MLP neurons of a small language model. Each row is named by its layer, matrix (down: output weights) and neuron, and shows model dimensions 192-319. Each number is 128 + 24 x the weight over its row's rms, rounded and kept within 0 to 255. Numbers have three digits each.
After each neuron's rows, "fires before" lists the tokens most often just after its 100 highest values on Wikipedia text that the model never trained on. A number after a token or word is its count.

L7.down1592:137133123153117153105158192168125106155120146129125136071134114137116145088164085107165126178145130089096098141155123078131115118127117165118091088129092120128085145090142111144098155160107177150146142119150196086110152136090112121133140148143144113129166144126110106094118149094180127124148088116062129131116077072126168123118131129138130134133125107160147154115103144140101130103140
fires before: " |" 35, ":" 10, ";" 7, " of" 6

L7.down4318:148113128134111143093135146190141153134118166126155102127125125128073127080152144100151118124105108130161130136140161122089140111161145139172133117140158161142083137143124140116082129147125143104134131154119125067140136124105138123141143132076141172112136143111091143104131144127132108159112106111176175130150142121118127119144097102178135126109135129162123169111106180165208144129158
fires before: " |" 56, "-" 6, ":" 5

L7.down1845:148095125144186140065075181161148142129115114131122114088140152088146099135149103105097137154139118154127134119126122147126081118152120168140123126140138129158159156148160115109143132118119153147150131125134138150140123126155113147113158113124132152113140136106098144146072105120101098130139137171154105145115114111096131127128121115146092122159092126140169160119113139106098132134129
fires before: " |" 94

L7.down2250:099129119119087125144153123104154120104138138142165089127121073138118147154106143144073155155122108149120118188140134153118132155128136093149176124122119118141102103149140149147125107163164129120131131123129123139127132105124088154117136121084106091108139101127115119118134136144146164134176158098140173133122134131112113086145143143164095137108168147183127163157133129137126120138123
fires before: "\n" 99

L7.down4612:129114138128098175143159123183173140082159126126103145146128119143149161133143119130112104147106149113121097117149156103155092117162122149152131097096080104149143114145127126138132095090134123175120129179128124104174075115151100148123151125095123119089145107130102155138131118132115160108138113134097152139130179095154117140141143131124165117161107130130122126130154154078104093136157
fires before: "-" 68, "\n" 13

L7.down2239:152120116131154148132181160065146108151103158121137155149154165153125109124144128159132137147130173112111122153113137118135109111174080119141176119137169122117154125112131129091135114117134120134153124161148142131152137124120124152097116155064124130160108097162153094097176123146159140122107107139154139143181140104110139082127118117161104106107122126129143153115115143163118128136113
fires before: " |" 82

L7.down5366:153120148111141118149158112129106122139133140148120085141128127114139139150145142140167186102126145139122129157134111128114078117088093136143166137150109138158122116114111142128126103110120129132110140157105177140155139114114128132102136181108126100115128083097106119121117177094122100123132130163134148096147165113187078119110101133100137098118121165117130123143141097167128140120143
fires before: " |" 62, "rd" 4

L7.down1008:112118136124130123124105117099135116103099152127158091142131132071135159106118097137138113172123123114098101121109177125115127124117109144096102118131147158131165133108095087124117138092108112098154113145104139140136104113110131118107142117084113145187126103122093122071133151206142121152142119119096163135111168071113157111119121140144094100096096114124125166152127149113141137134097
fires before: "." 29, "-" 20, "Ra" 4

L7.down1411:143115097105121123098158135146123118137175123120105117164147151149116124134108120115065142131123139106121141122130109144140134163119119148073117111116139118142105156121093143116111103133131125156124144118150149125129133086128117155143158155138151119153126130151097157105104119129105098074157122121095135146173126118158109144117106139127120132117152144108074095131114114160127143140099
fires before: " |" 82, " medal" 7

L7.down4495:109114125092135120133153090102098126110146107138132107117160149094139114138143184111165103144168089119163124068075136138136138135194132145197117129110154067121122110071118117126166104169116147127165163098183117090147148089108119119133123076116128098123093096118142130110135133168124105157112152125115147179156108087106139122148126092163100113157134129144112152147166142186153123142092
fires before: " |" 65, "ot" 5

L7.down4609:147134134081124142125127132143105128125086116113131101157153129111135093104120114096105185128152120150132101104125153122145130120104118139130167104080112091120108104168119141179112135152145066159149140160170109125143121105104125146120102133141142118088144126101114134126150122133166128100130105146081110088165131107129068112110089148117092128132117150114079096129149130117144179116104
fires before: "\n" 56, " |" 12, ";" 4

L7.down2021:105139112145131126150150104113111093125139156137150125079134089087120094116145164143128091146094112118120116110129138116138127165101107098118129134099109151113163095148176120121117145097114086129133177139125106150105126152115163151150130116146159120114144108121131121120128133150151131138119129093084117139116154136106089122119091079127163144125164121158148136148161153150130130115097
fires before: " on" 16, " in" 13, " of" 9, ")" 7, "°" 5, "," 4

L7.down302:129088141148103166098128118115173202067109137137156108072105118108102100157130150114105106137166118124124154097165152131134065102103152129136102137127123117147139143133125114155102168117109140144104137133112163095104142140136122115068121124154135146117132126099110098119108159161090132117134145131026145148090141105130128117137120165169139136129107152144136120128142154132162133138148
fires before: " |" 42, ":" 11, "." 11

L7.down1228:115132130131133109146152143107096126154125082098171132133130126099122115105130116134122131172161098129089124121110110154155126135105124149159089097105140115137149123118173130141128138142125095110133093125163127125093171138133087137108103089129100105170178151166148159137132138149155135143120144158123116117112119129168102124148109136097072118158105138126131140147114121126105107152108
fires before: " |" 49, ";" 9, "\n" 6, "–" 5

L7.down1988:135116138090135126129154140128104095188113123100117148126123114153127117123114131167109116155132158146116121148135144128140134141129148149143122103088128162137174142088141100103130126127144112136123129133117095119100080136142189089124157119149201087097112150142142108114131099124153134147146141192065139127113131141085169120133126135116114104162122154170117121103083131133101119139135
fires before: " |" 30, "," 19, "–" 8

L7.down734:075111138070146122155111119129134121117138153154123107156082168112108136130143151091157112151105152148159114129095143137139133112111175125166135108113146193112127130102104114145142137108118059050189128090119116139116183109137139117111114160144116104105124088135096140140149168136118110136143109096118058141116174064106139126179118101154103139150143056128158115167120097130112147143116
fires before: " |" 72, "." 9

L7.down4147:102109122141092161149149068199119081139162123135110115114112161139113119075145125118122110168142134103095135155133090147118140165133092133114157157182103135122140124093103134142145156103144139096091086091155170135129082134112093160123188172155111137116141149142105094126091120151106124092159137089127146165123138134118141100145123150146132159134154082106135156118090107146135152122130
fires before: " |" 49, "," 5, "°" 4, "st" 4

L7.down49:175093104149092142153160085165146096125106122124146102133145096129126068112129133143079132166110147140162132118138152115134154173144142127136128145100149145109137146119137152140133134136183116149119113158162101134113135101147136129126147103104164095119190104107134158124131143131141121129157159129117060106152135131110133130126106126128114083140096128133115141104150072158141148126139
fires before: ":" 21, "," 20, " in" 9, " by" 6, "n" 4

L7.down4816:145080127128123129091110146130087139122117151134113104129122116127103098167085126099142144092128121148144134098135162085150159108124125113123125165137106148122133094093106123082100169147090138120129139161151144146088137100115130139127101152088121102099111146144132129086117179118150118139163116127132155133176140124126108142123099074126118110107130125110089142126127119125134133146162
fires before: " in" 25, " at" 12, " on" 9, " as" 7, " for" 7, " with" 4

L7.down4172:138153110057124129123161132141159099107116127088102099134126108126136115125131092107101094113151163162173128144078112117117129116084112094159150131135106129124130114065099130133114119126076102129166121164139153117116129106093143100126091122074057110110125104117133157077159170130139112086113135151168100092145086093139059110145100130192102102128144140127136071101149105163127180097160
fires before: " |" 96

L7.down261:151143106081153129126139084167132099110105130117138171100115155132148132132166141139084172141138153140159109151109100135102172132094151122096149180131131160155117141131124139121137096123075173090138176124097138166117137097138115127181082134110103100134110158139126074137112126173139127161077143141097120103121138163124135119115118137105139127136158123159129123125099152152159148143130
fires before: " to" 15, "1" 12, "2" 9, "4" 6, "0" 6, "11" 5

L7.down946:097153093101143122125145154160117150115115112110132122136098142140121107120124139144111112155118129140095096127140156154098134112134165133188152135158147164103147119136073132140122140096088074111133154103111125121155099086148120145140171110118123128122153125150121117134120114113162155143126131160118119150099137168124117105149106140119160132159130097104159100108112139127120110144144
fires before: " m" 23, "." 23, " jump" 9, " of" 8, "m" 4

L7.down2991:155121080105121119146162090097163141095134108170122132106102128098141131105132137120133104156122104131162137157159143123099096090108153120144152128111139067163112130070133133147161073179145158105116103142153144139113144098134144136129169135138152120125149124139108140083107130099138115131136132097035120141135102117170136179105132131152120114121158141131108142109141160154123143142109
fires before: " |" 43, " of" 10, "." 5

L7.down2903:167148120098147124105147102151128101124101095146097141168124137137144119140106131144124128141104145108166105160079117117118121125129155125167133147134143127120110104127137122123142105116146115100189136128113114134146134157122147123137071123159123129099116138105153141116132107131141142132109083166127108124135151138102147108099107099152145105055140146143109141128088093138106149111066
fires before: " |" 59

L7.down3906:145120153079111082146145188168220158116093145103152117141149091113101059113117146141120139123117149128092129098122159150167143125119120120162123134111113106104163149122143115139164161165162106187121095134140130122114093122189113120096119112175098129138135121169110130118082069116132129091144159150115121146102122103127112091148125139145117091157109130100143177154117130144141110107117
fires before: " |" 42, "," 13, " –" 10, "." 6

L7.down2386:089123151134105132140154139145119103137079111177112089155122142108125158106113106133154102123107133131059140101116105141155146115062114118132105129145109102115153121169142127121153074122131133139142115148135147099119125113123136109104121117115126170144140134139189113088106184149118096133121143133109129156073096076133099120144127134155120146150111151140134164088120112136117180132143
fires before: " |" 67

L7.down2709:140106143097137129123140133171125119142147127134160132096084134129146117118144094149112139125138130176073158174116154114144093135117135131106136099124132130126112145139166147113082142157110148127126107105126104128131139122120125147137079138153172115141122142179163191135107155157114118153143104111080159152116091110124167129136166145076133111120144146119135124140169127154171115112150
fires before: " |" 36, ";" 34, ")" 8

L7.down4848:140147137122112108075118154110139109161140113130111137115161151113105079119147116123140142093128122135153142123145160129128151152060132128089084115134118156153128155121094108119133137100169148119123131131107114092120161156107115152186095114125149136104103099116120105138104148169120141104122142168141141081105101139180169127110088152113130098090139111092088152126126179125137157125113
fires before: "1" 14, "2" 12, "0" 11, "8" 9, "9" 8, "7" 7

L7.down1644:133121152085127104115126125170131113130123130123134149125159120105083166114133160132149128158169115098099127164128131117151110115116146151142132122128129138157150085123154138114146083169150146132110151152155118123136103115105132133143115149119123136106143083095132123140168164156129129118125113151143141130141123117082137150154170157148094131143112133153113118128112133122092095074128
fires before: "." 29, "," 20, "–" 8, " |" 8, " the" 4

L7.down3516:104122097127145122157157088086130176105145107107169126136094113123124133148149148147108147103095113143132127123136132160098090127166117117142107159122119128153151115131143116118114102104160122143095119134097137086126123166142150124124105135116149147138157129119117140130114073145139115047067102105132152131129168169138120167067117102094110126168115156145136116104115165146105125160086
fires before: "\n" 50, "-" 32, "0" 4, " 978" 4

L7.down1236:086140132141116118144131117109164141136137110079149130133138125138125123127122125141096144149148123113105132166075083160132156136122183127166169108124135120121131115133120122092120136144143116114099143109108091111109127119101149116148154123122131125155152141097126129104176137129131137123112098126117140117124126125115100125136121126124086123148128137138131110178128156127118148146105
fires before: "\n" 74

L7.down905:148106122088131149123165155114111117115141141112111140138121133128121081124145140142130115103147162145135127057125124101164130124134110128144115122135121113144143138137125152171144106111121103161152109165147126091103103113098131097103137073117100111120112086155079123135133121112130108092158167127073105150143119130160106191143100170119076170161180146128120143121092144117119170146136
fires before: "." 84, "," 6

L7.down2764:148138110120113064124157174108114106080147115152147139148133115097103121056157150123127135121145130141112130134118087097101107076086117118152140158110132115139157154135174131141067155136203112133146131124121126081093164104092096101144139143105103132128146106152142132088146142106091117125139159176080143142113103111160126156107124159127085115125111165128140190130134141139144155123141
fires before: " |" 100

L7.down1911:136121124132127143127123143085134126129128099135139106166088179144146138112136183131114114124123104125139149115133130135146130176133147142149120118146153162133096131159125132122143120175141130146099118087138135117120129123136180109143118113158134114111140093117102137120117104158130123101159160153122136171125180149145168132192118146112122150142096129106150164121124181075135107129127
fires before: "," 29, "." 15, " to" 13, "–" 4

L7.down3533:119122090137137110117104143125165118068102115150120107107086130123083126115129142110135075096075103160056114128130152086128141123080145107166119121108114169147156163155083116182106126081151149133127135101141149127122123125110133106117168150136102106104106118166107125172111142110111100115150142116103143164150156127107131132079114138137092123135091154129100145125156136134132137078122
fires before: " |" 55, " the" 5

L7.down2771:083135133151165109127121148114176115070110115178134116100140135132121133097074130125136076116073083122178116133137133088159100110147157108144129155118131145141149123169133120148102135111135117106114090169134105153138110120127123062124127141138112113133109149157118103126118124124119135139135118132077143144096149118129065102115079116124114125142144106142095137077151075161123175137148
fires before: " |" 60, " " 8, "%" 6, "\n" 6, " −" 4

L7.down4464:095103130102078140091162167093107136127126109125126124123096102112125135128091121123128122076132148124135144106188175120143082164138151152142152149163139138126132073166126145152138163124140079135122099164111163128122114122131113097145108140108101114153176145135151164098140103137087112091119115158086159157094146134058136152112145160146090107122110175163132136149153151170135129114112
fires before: "-" 40, "–" 19, "\n" 6, " 2010" 6, " August" 4

L7.down2344:110147138137104174113157119150093137136104109130133121097131094149121103121138146125169076108142126125107136097137160130124142116110106144159119160093167138154124106174133145137135097103139134112154189135132158126143130096108123133094129106128111096179178107118121101141120111143108067141117153168126150131097132103109103127154156099121182111165126167089106133114105134139094118101153
fires before: "." 35, "°" 10, "\n" 7, ")" 6, " |" 6, " (" 4